MLP neurons of a small language model. Each row is named by its layer, matrix (gate and up: input weights; down: output weights) and neuron, and shows model dimensions 0-191. Each number is 500 + 50 x the weight over its row's rms, rounded and kept within 0 to 999. Numbers have three digits each. A neuron's up and down rows have the sign that makes its largest values positive.
After each neuron's rows, "fires in" lists the words (lower case) most often at its 100 highest values on Wikipedia text that the model never trained on. A number after a token or word is its count.

L6.gate1935:546559524582498545442539589482446551453485569617448548568519495405446443401533516475528467529466478558423542573536441536514451416438528606474497465427596520590456454588432457496465481490617523510500538566511511448515454530493448451470488536465538513585522500455454496491477514469508460488564525596534455513448500573535571589467486513435475400546510554548484488459509534490551488532538534512541422514521455535506528434510479440450451502387537487486538525494584518508470508464490518484592443531483455506514588516503568543456371529559475552566514498520504423535554495432538463562
L6.up1935:433507554513510526541512616512471424518503451425506508530553488546434441480496453507501478444501537464432488533492459477460434531512414448513613521533497507483508461481421541522528464393516462461465452470515499478498469436540512460486499510512521476483442605444609469497469489502413510474493549406546510502464484497486505522498518534512524513497549599495493376569407465537490502511461502626490393496532404412504459560562493461514409396470498456507505410488511444499599543520461549456468451545456484503490535402530550559500525508511485560548491568485507530485499543497519499571
L6.down1935:433441545592506490495519563494536395553560491583442419451499538494549515537455458499431473429469559501543425450505428503505400422586516413500518566509605525565492454423501437596431458393546576507532450557474481459537561456470541542492495438431501516499443493421601471560504481499473603476544464372483513524454632469447535475511520490502476582475540562490519498486598498534529475436559477593499494546533486464540505501487529511574429559496588457512469440621511556448524496366546475579545599349522493420462468572511436539446503531516472581513515490480531559429543482529409467531
fires in: "by" 32, "at" 19

L6.gate233:514533510531535513485512526499509494507392481590455497440390473511550441524526543480511433475513433485534556486525491468560451514450501481452454510448570413511474410585474470589412420470493516566585475525459508467514432412426530546381483535511490540588479493460546466523517505372428566545485503551529551463524505471443506442572497555610557448486417487529495515568536618524537498496500306583444482568501493471520589455447545465562486508562529508483566403531488523433442515411573476436522495535458364514472629545527471586402452492477480556460412540502480573511548535497477340493
L6.up233:432481531567563503463544499554574409494404496481571565516526613530469511508536464511390419452468487443426559507526483479556391468486508492469477570542489521418535428494506455484557402517453513549503418513503482530531478565502446483528480445601494545553452410428476426465495508540482539541594394560414534482506511525520521499504529604601504441562445504480509522596446543509563455507485408490447533443457542522483485538559530479484520479515568502527518530447629489533487472486566598546470499574371498594452472496599525493440496462592566465380505611488548470417462444465578525464
L6.down233:500516557511398565428450497468515392505432499556501437530497460454481549538504515459422431481481529483442537550538463432453471526527542528498509559430522504513443435508544449552432504460443530543464481507521475482525421521462421533506524534434584494456516495592581503512702540500483532540486424463450474458473457572500420518522471449475509464564592455571547503514556444498512578357536545633405528494511500589471560504569425500527522527507527485456508493514531508512488411541589523485520536461531565549494566569494500394527570449555564412543451525456529481476481392514600502545
fires in: "at" 14, "on" 13, "in" 10, "during" 9, "within" 6, "of" 5

L4.gate536:511542558452542502520478469483471479440528480528416410608441381459489508592646494571504576495448486466570539389435501498478454539401478497469521451453506494485484485496535493499541551653545491502454456421535451469513557407510551577532497555504502457425580548507490483509509557512505489483536512455560539435460521525476450564522485491485478456540490534449485533460564592444545465468602418423487436449536481446493549388570537431534456420489500518535496513505523484537526528592369492416487546529403504489539508536526592431356479453445481480470473492475550470497465534549580579579
L4.up536:499456491475547424529507468467511510428578448522540564496557518499572498464464634504525407587553412538450558433427450528533414491515450498497509411597478554513518486410567485511556452547501514533493515535536505545460450506457481635579537561464462555439489492472478516504508453516517551511534493459557551474433494450574486581477538525495444452483567528521485488521468598436562482490517509448517456472528496499510451446592531407565498537526546427544495537465566559468519496468421522496540520462450505430545483450570449487480540447512443459412539444525501573453396454546572518491
L4.down536:498481451427410518479493488544460559479530467481473492462526505544505502471528568512578471496552434549484425495430471495586479500505447623468480434548398547464551442511493446507544353433466469456472451458501478472477532500467315553513398487449436557439531604422569510507600544553484464491504532442497449460516513503448507537513460464465555496523535526506554456601481509430563580587489484557490569521585463428478521568490561375494490582406473523517517489498465547459497458426543550517572495514587463523528463528452477452456421510518503517515327479484481481501480546513478517477
fires in: "club" 18, "end" 16, "founding" 6, "beginning" 6, "opening" 5

L4.gate920:500586576578448505521458492467506403454588587534563386539508599426535457504501521498439476507469438589431456514474520552485520506583518570563517534492485548499465537543479393489512524484525446433485517458527466393471529478516503446424535560510507545528488485573536523498510524485481571466421474512487437481567553636431514462469504540550436548523404506502457519487376566563629472477454437536444541436468479440428454488529471490467553499444512491464552441526554359528468505533524695500519587426489553601463433474525525470478489545536502585578444472520565531515481514451534479636
L4.up920:465461463598486601554458518468476465559431502479519519540491470478551469402469495538483540483564428436409478471406503595461509548487477641500498464552523578609543463461567469447422373487524525542482564522564402565554499554435478475526506540557493430630403459489445534477451521493632394581503550504491543483464441435566564507522488516572493420416455603474621452491520575477489394460469514490532447477501458486563468596574473507510468487393556557441458484557566499601495464524501455431467511469561525474467409424491552451634522599513491590477529517517547535474513525480493553590
L4.down920:473488473422432588465560501464465474514517458487473498456582520494482578525487425477508534492521470479431479461508517511404534529484428538496502461454350568541480479455501566456497477508513532480452533451500312518473481524512513516587567517616477433448431478530504453497443538530544498446456534489511404476507450453525499594450486513485525560499446531496602547383429574435602446471527496579528520499566485521490410443535466476476494451527539503469418472486523477468491473486467568471477465421566495484498438474517525455470383607484519557567433554437480529491417570484553477550
fires in: "no" 24, "two" 19, "several" 8, "four" 7, "once" 5

L6.gate1666:519493443514551521655502518544432492452555570455514421466552579524456537415466422501532555464536493460435485425528488422498558483372475470434515496405465417514468516487481485447475536516574566432448488449564534443577462483485431482435484494475534502468501544534577409517470527449554470497509592551520528446568484518569499506526521469580466535471469504550462449555661529494559486526483499554468468483471432539529545569472530485542482485443395558417497563580522510381476576523520396463471493420464554420559553512496475512566537403492399506425476548466585499446490420452495611531
L6.up1666:441503580527535527470381522490486549452550577539435554394532479489497480513499503532426464498493466411488475486466503481442539500416443472565411513582489550458513532492419436467537548418545438533548533512521503562497516510418455469501556481484444505577403451510546441521565552520348522527476488545486485451502562497500485586428554543489490487516520571528544469576412409505470457484486493515510475514501584453485547534420470547497460470492549473531508582575526498422558514477614514553475500521440499474511557488589521493492475496545528521532555527484492493478621504478424505539
L6.down1666:462486468476423481473416507485530552557544513472439484466475555550503480502469554479489474526464537544483454485459517455504507489510485460562461464531484574545570516524485447554472533473393423496464479466515490424488516492545529501510434539382435590474485506491518537463299530439562549462429433497606492467543489514476443489427496616403502502436503506458524490552536417539512488446503421398486408541463553525553545461533571652532510484515412545473407519477410586504407461491425474429476624429528494579558540536530488451421582505435432546448532452471437456452469493490479466439
fires in: "his" 27, "to" 27, "her" 6, "at" 4

L6.gate1224:444575445482464574537485565396502395507431480480570501426534510492509456496512487427530470462491364520558468592519455570501454502444470517475526558437500491553459439445463555570397556535515523521461484442567433536445525411547538539494511570475478492435507526557495481512486462459472483498450461444570541501542464494474449491487494599523488427665360530556495450524497562509513445455446406537494526499611523480474489482564542517445472515438448545522489512503514427477466498519514526582493529438448429546485556411570490581477548459516522508397505388474460478546422418481501495571
L6.up1224:495481413536438400506565470497534550425450667509469569520459498514495454507452490511498447453520459481411499467512532567544397502362499514583490516482514590568419499609464555466477497453554552494468477514526458509543522562491634507551468537469442449551512504505463500531490435501529512440489511470522496422468494435471459480457506529548497495524387506533436460493437505537542478446499461485472405490570540471493437474568492484528551468502595513441458475492515531520491496557510509485573494484513533477528463484519432450480499491497435539555481482487472515518427547472471587531
L6.down1224:529520439506550481490498577512512555532485508530417502404502553562423523383449520459443482479549378491547523476619423518507376472497546523523500500487550668515442449602403462481490533505517464478543489481467522470508510537569503517466520497471485483464486474508552491470335405481495526520410501569537506510419492588444504594623539502474467451509459544414529493558500516453483451450528617466467423487480578496474447511563582622507608591535518496517451469496485494514546508584494466524484415449564468451569564497552453458471540469525532477461564478450563487474453501561479542521
fires in: "in" 41, "two" 5, "with" 5, "four" 4

L6.gate1409:467463436469516489552518442482585471469558480498423497503568493519372556567466474469624403577471470537498475466430551523537584416471518499427524573472419595531456472480462398525414493491454535478577618540498533543427391507510549415429502518537454503450445435504432418502549597486499578584477549544622544328512577462425471514561490501557466491544523547507486490529433549559503454481454609535571445505512506529561447519525554529494441471429453544518579469530526488522500463448476533520493519517452543386508551421476481442526451454493563454497367507567496508501495480561417461514
L6.up1409:426467626425486485569464466509482426536512493608518531443423535456516581514489493493524472455515558355532416501536505583466472530456510482517518421503476640483445526471506461487407454514502523475526469541488510465530523497483437437530658547532499419466411479440569538470539469395471574520512513583535433500526366537497492480427397441483481432560518538477495542459442412609462549426616601537477463532491594465611456581523512520487524547503486528487538531640468553414482538462480584509455494381547536550515530543543481494536484533470589454616480518453634449500534419420447573429
L6.down1409:508476415466524515478505457488512491464437443485512512523599386511567531409558553476456514488445566482474465537524416479469582572470451471439551475546467504485526572513422486422565530537529555569467495557496463464509507520526464456499482386525574580574488477439444514604500483489601509518394479547560541398601470434551499589468510550429553476523438541460361445450489493416489345550451460459509536519509564511425519481419477508473516484510417574489541489455503520512527569611535420548499495521548383519472443506598607465552541474528437482480461467503436532515493533572518475499
fires in: "to" 25, "on" 10, "appointed" 6, "signed" 5, "moved" 5, "at" 4

L6.gate540:517565549576456447535511463385420505481448411437417427538433584553434500482501451459507490422577419479449523493477453542552482570558541504435474512493530503507496480512539481481494538539494542461510458488554540495418565432573535571432484456548488405394522521497466504499426445544502533526513511444500594426580577527489522466547464446596523473516440540426465522602511507518519550502492504529472487487505490483563463480480479460444464483559478537534424526463408419518514451524479512488522580543543488511511544559384470633495555515383518508517467547511526467542497465516390557517
L6.up540:496558471481516608434506548477531498509508475576459425471444431491399487497521482617461522482410490599581434526534561477524470519517482505580515543444470492599459430562462467469483529491425546489429502522506436366456423488523475481431524537492393487518475583507506516495480468434545511487454520465476598458628570474474558471491568567501503460526539506498525469539510461532549470544459422574555442436628414424537453478434504501586505504491473519491465512549481475611483557505494489544462519567488541516522495516506496560566518517466526512385466533442433546506461439486471486516
L6.down540:513519469505478468454525527483508485643504502508440478533502464454529567464479461487561451495483511515572464465528625403482390506507517558511481533448580522508592536465489497475548477470543489470485512368465486522441465496501622504463473456489488487485493494450413481456537577546444438533597582514379443501430500451465493593484467511554484469482609438405466408514445500475436547586475414548535442538484532480450471473510525490603526492522491629666612404605472485411480549509514475560458400519464405521346494498493567530415446480454463421479561510550492519503573549458504453523
fires in: "has" 31, "is" 23, "have" 10, "are" 7, "most" 5

L6.gate918:460595500506377510486503499426515531510518467543556409592446464458421489509526532469485589476586493480535590519407545479494559477442606481428498500466506370580516471589477487531396526489524629456528532553495485571497488460472506489491578510490517445480466599490464526556541410488437490507512470445513443524422521466377407512577555518498397556549514526535474512459576489573485429430494475576554481615501456519530468475535453503568524463543584507449531577487498521473490445510511470490472509475434494426367503390519447486430528448475543447446464502490534447570481475456410506471
L6.up918:574589574536562475524523481430521478471398465522508600437468527528441520552491484554448483556597491382501568597425480523505490508561600565492507530494476576429500454459493549596556500459599468547455389469483520519497546445548506495484447441461443501522490505570595455496473500431596504512552555466494421486523505606423533415421478555530439496526481538479460502412417479580507478502524526453508524511473538461526483546485408517566515535495418457462399458488484459465502498479542506476529423516499561506481564478567500454579474494447421508490481450443451529517534552563459450409
L6.down918:511454566425548488555453512509484479389460523535474529598453610531475512573405562460558466485516403428568574499459350500591553522522518485435610505458536469548537487442494555561465509517442596519545409481493481569486462484556597548541503516503509457501561459452521515536442501410543499502585467390447476503466583528397490536492499533569414513537433554551449466444542464497523528432635467475467449516520486441518461594564441493538464505538490402557444515452505496517511578482588448650643477563487531449448524478529448557522507513499517446530422474527558463439456539527436456497
fires in: "at" 49, "after" 10, "on" 6, "for" 6

L6.gate458:519471494522523445439526412551503509489503432472454505533518437509471523437488501482558487570510527552496511574404541532545428490485448449467465447538487515427540464598488562531522540421457528473453457599550498425463510537587449510431372416482569562554433502584494368491488498505502496555596422578486455508478457537504557474459537362642511519509471467422452515571484468435521581529518544483529476432534519538524569471521440494564432545585460442548498463533475364645546490496449511564549460510461492565501608521511521579480459530529499555500478460493506501599607443544433450564
L6.up458:443457484509425459532467520426454458481571602526362457417472479411480525480485461459530495458537464551487620508450496566438576563500536507505649526567470469505454419486520516490436492469450601438513467453572537477574525448496405538518510497530528526522437479502520569459462448497475537499545513513423533476481411513439591452496453378545508519592459516523533448529480455532504439500466484499515470537533506553582465401504493514428390567481406538537401511549488514569534451514515531520476578442532464575521486376447447516502486452501504551582383478538514516567557577479491536497
L6.down458:502555427479519508534433538548494434473555455480485521481507435573435443533506467513514446569453515501555551421584472464480462612576483505408457409518591464466518466414404582486544530511510492487477459459492535432509432491555565529428436512507507550469539554557554494533620485474450520419565406572443531490513580464544584434467466480559580536468478549607461469514439442451490569437555501471573498454541461530587532441492390502508505448485592533499509399512508426589454499416412507508425570528427452514460568454489439499446507455485517522548573481557509497493532427403476490553
fires in: "is" 28, "are" 7, "has" 6, "can" 5, "album" 4, "isabel" 4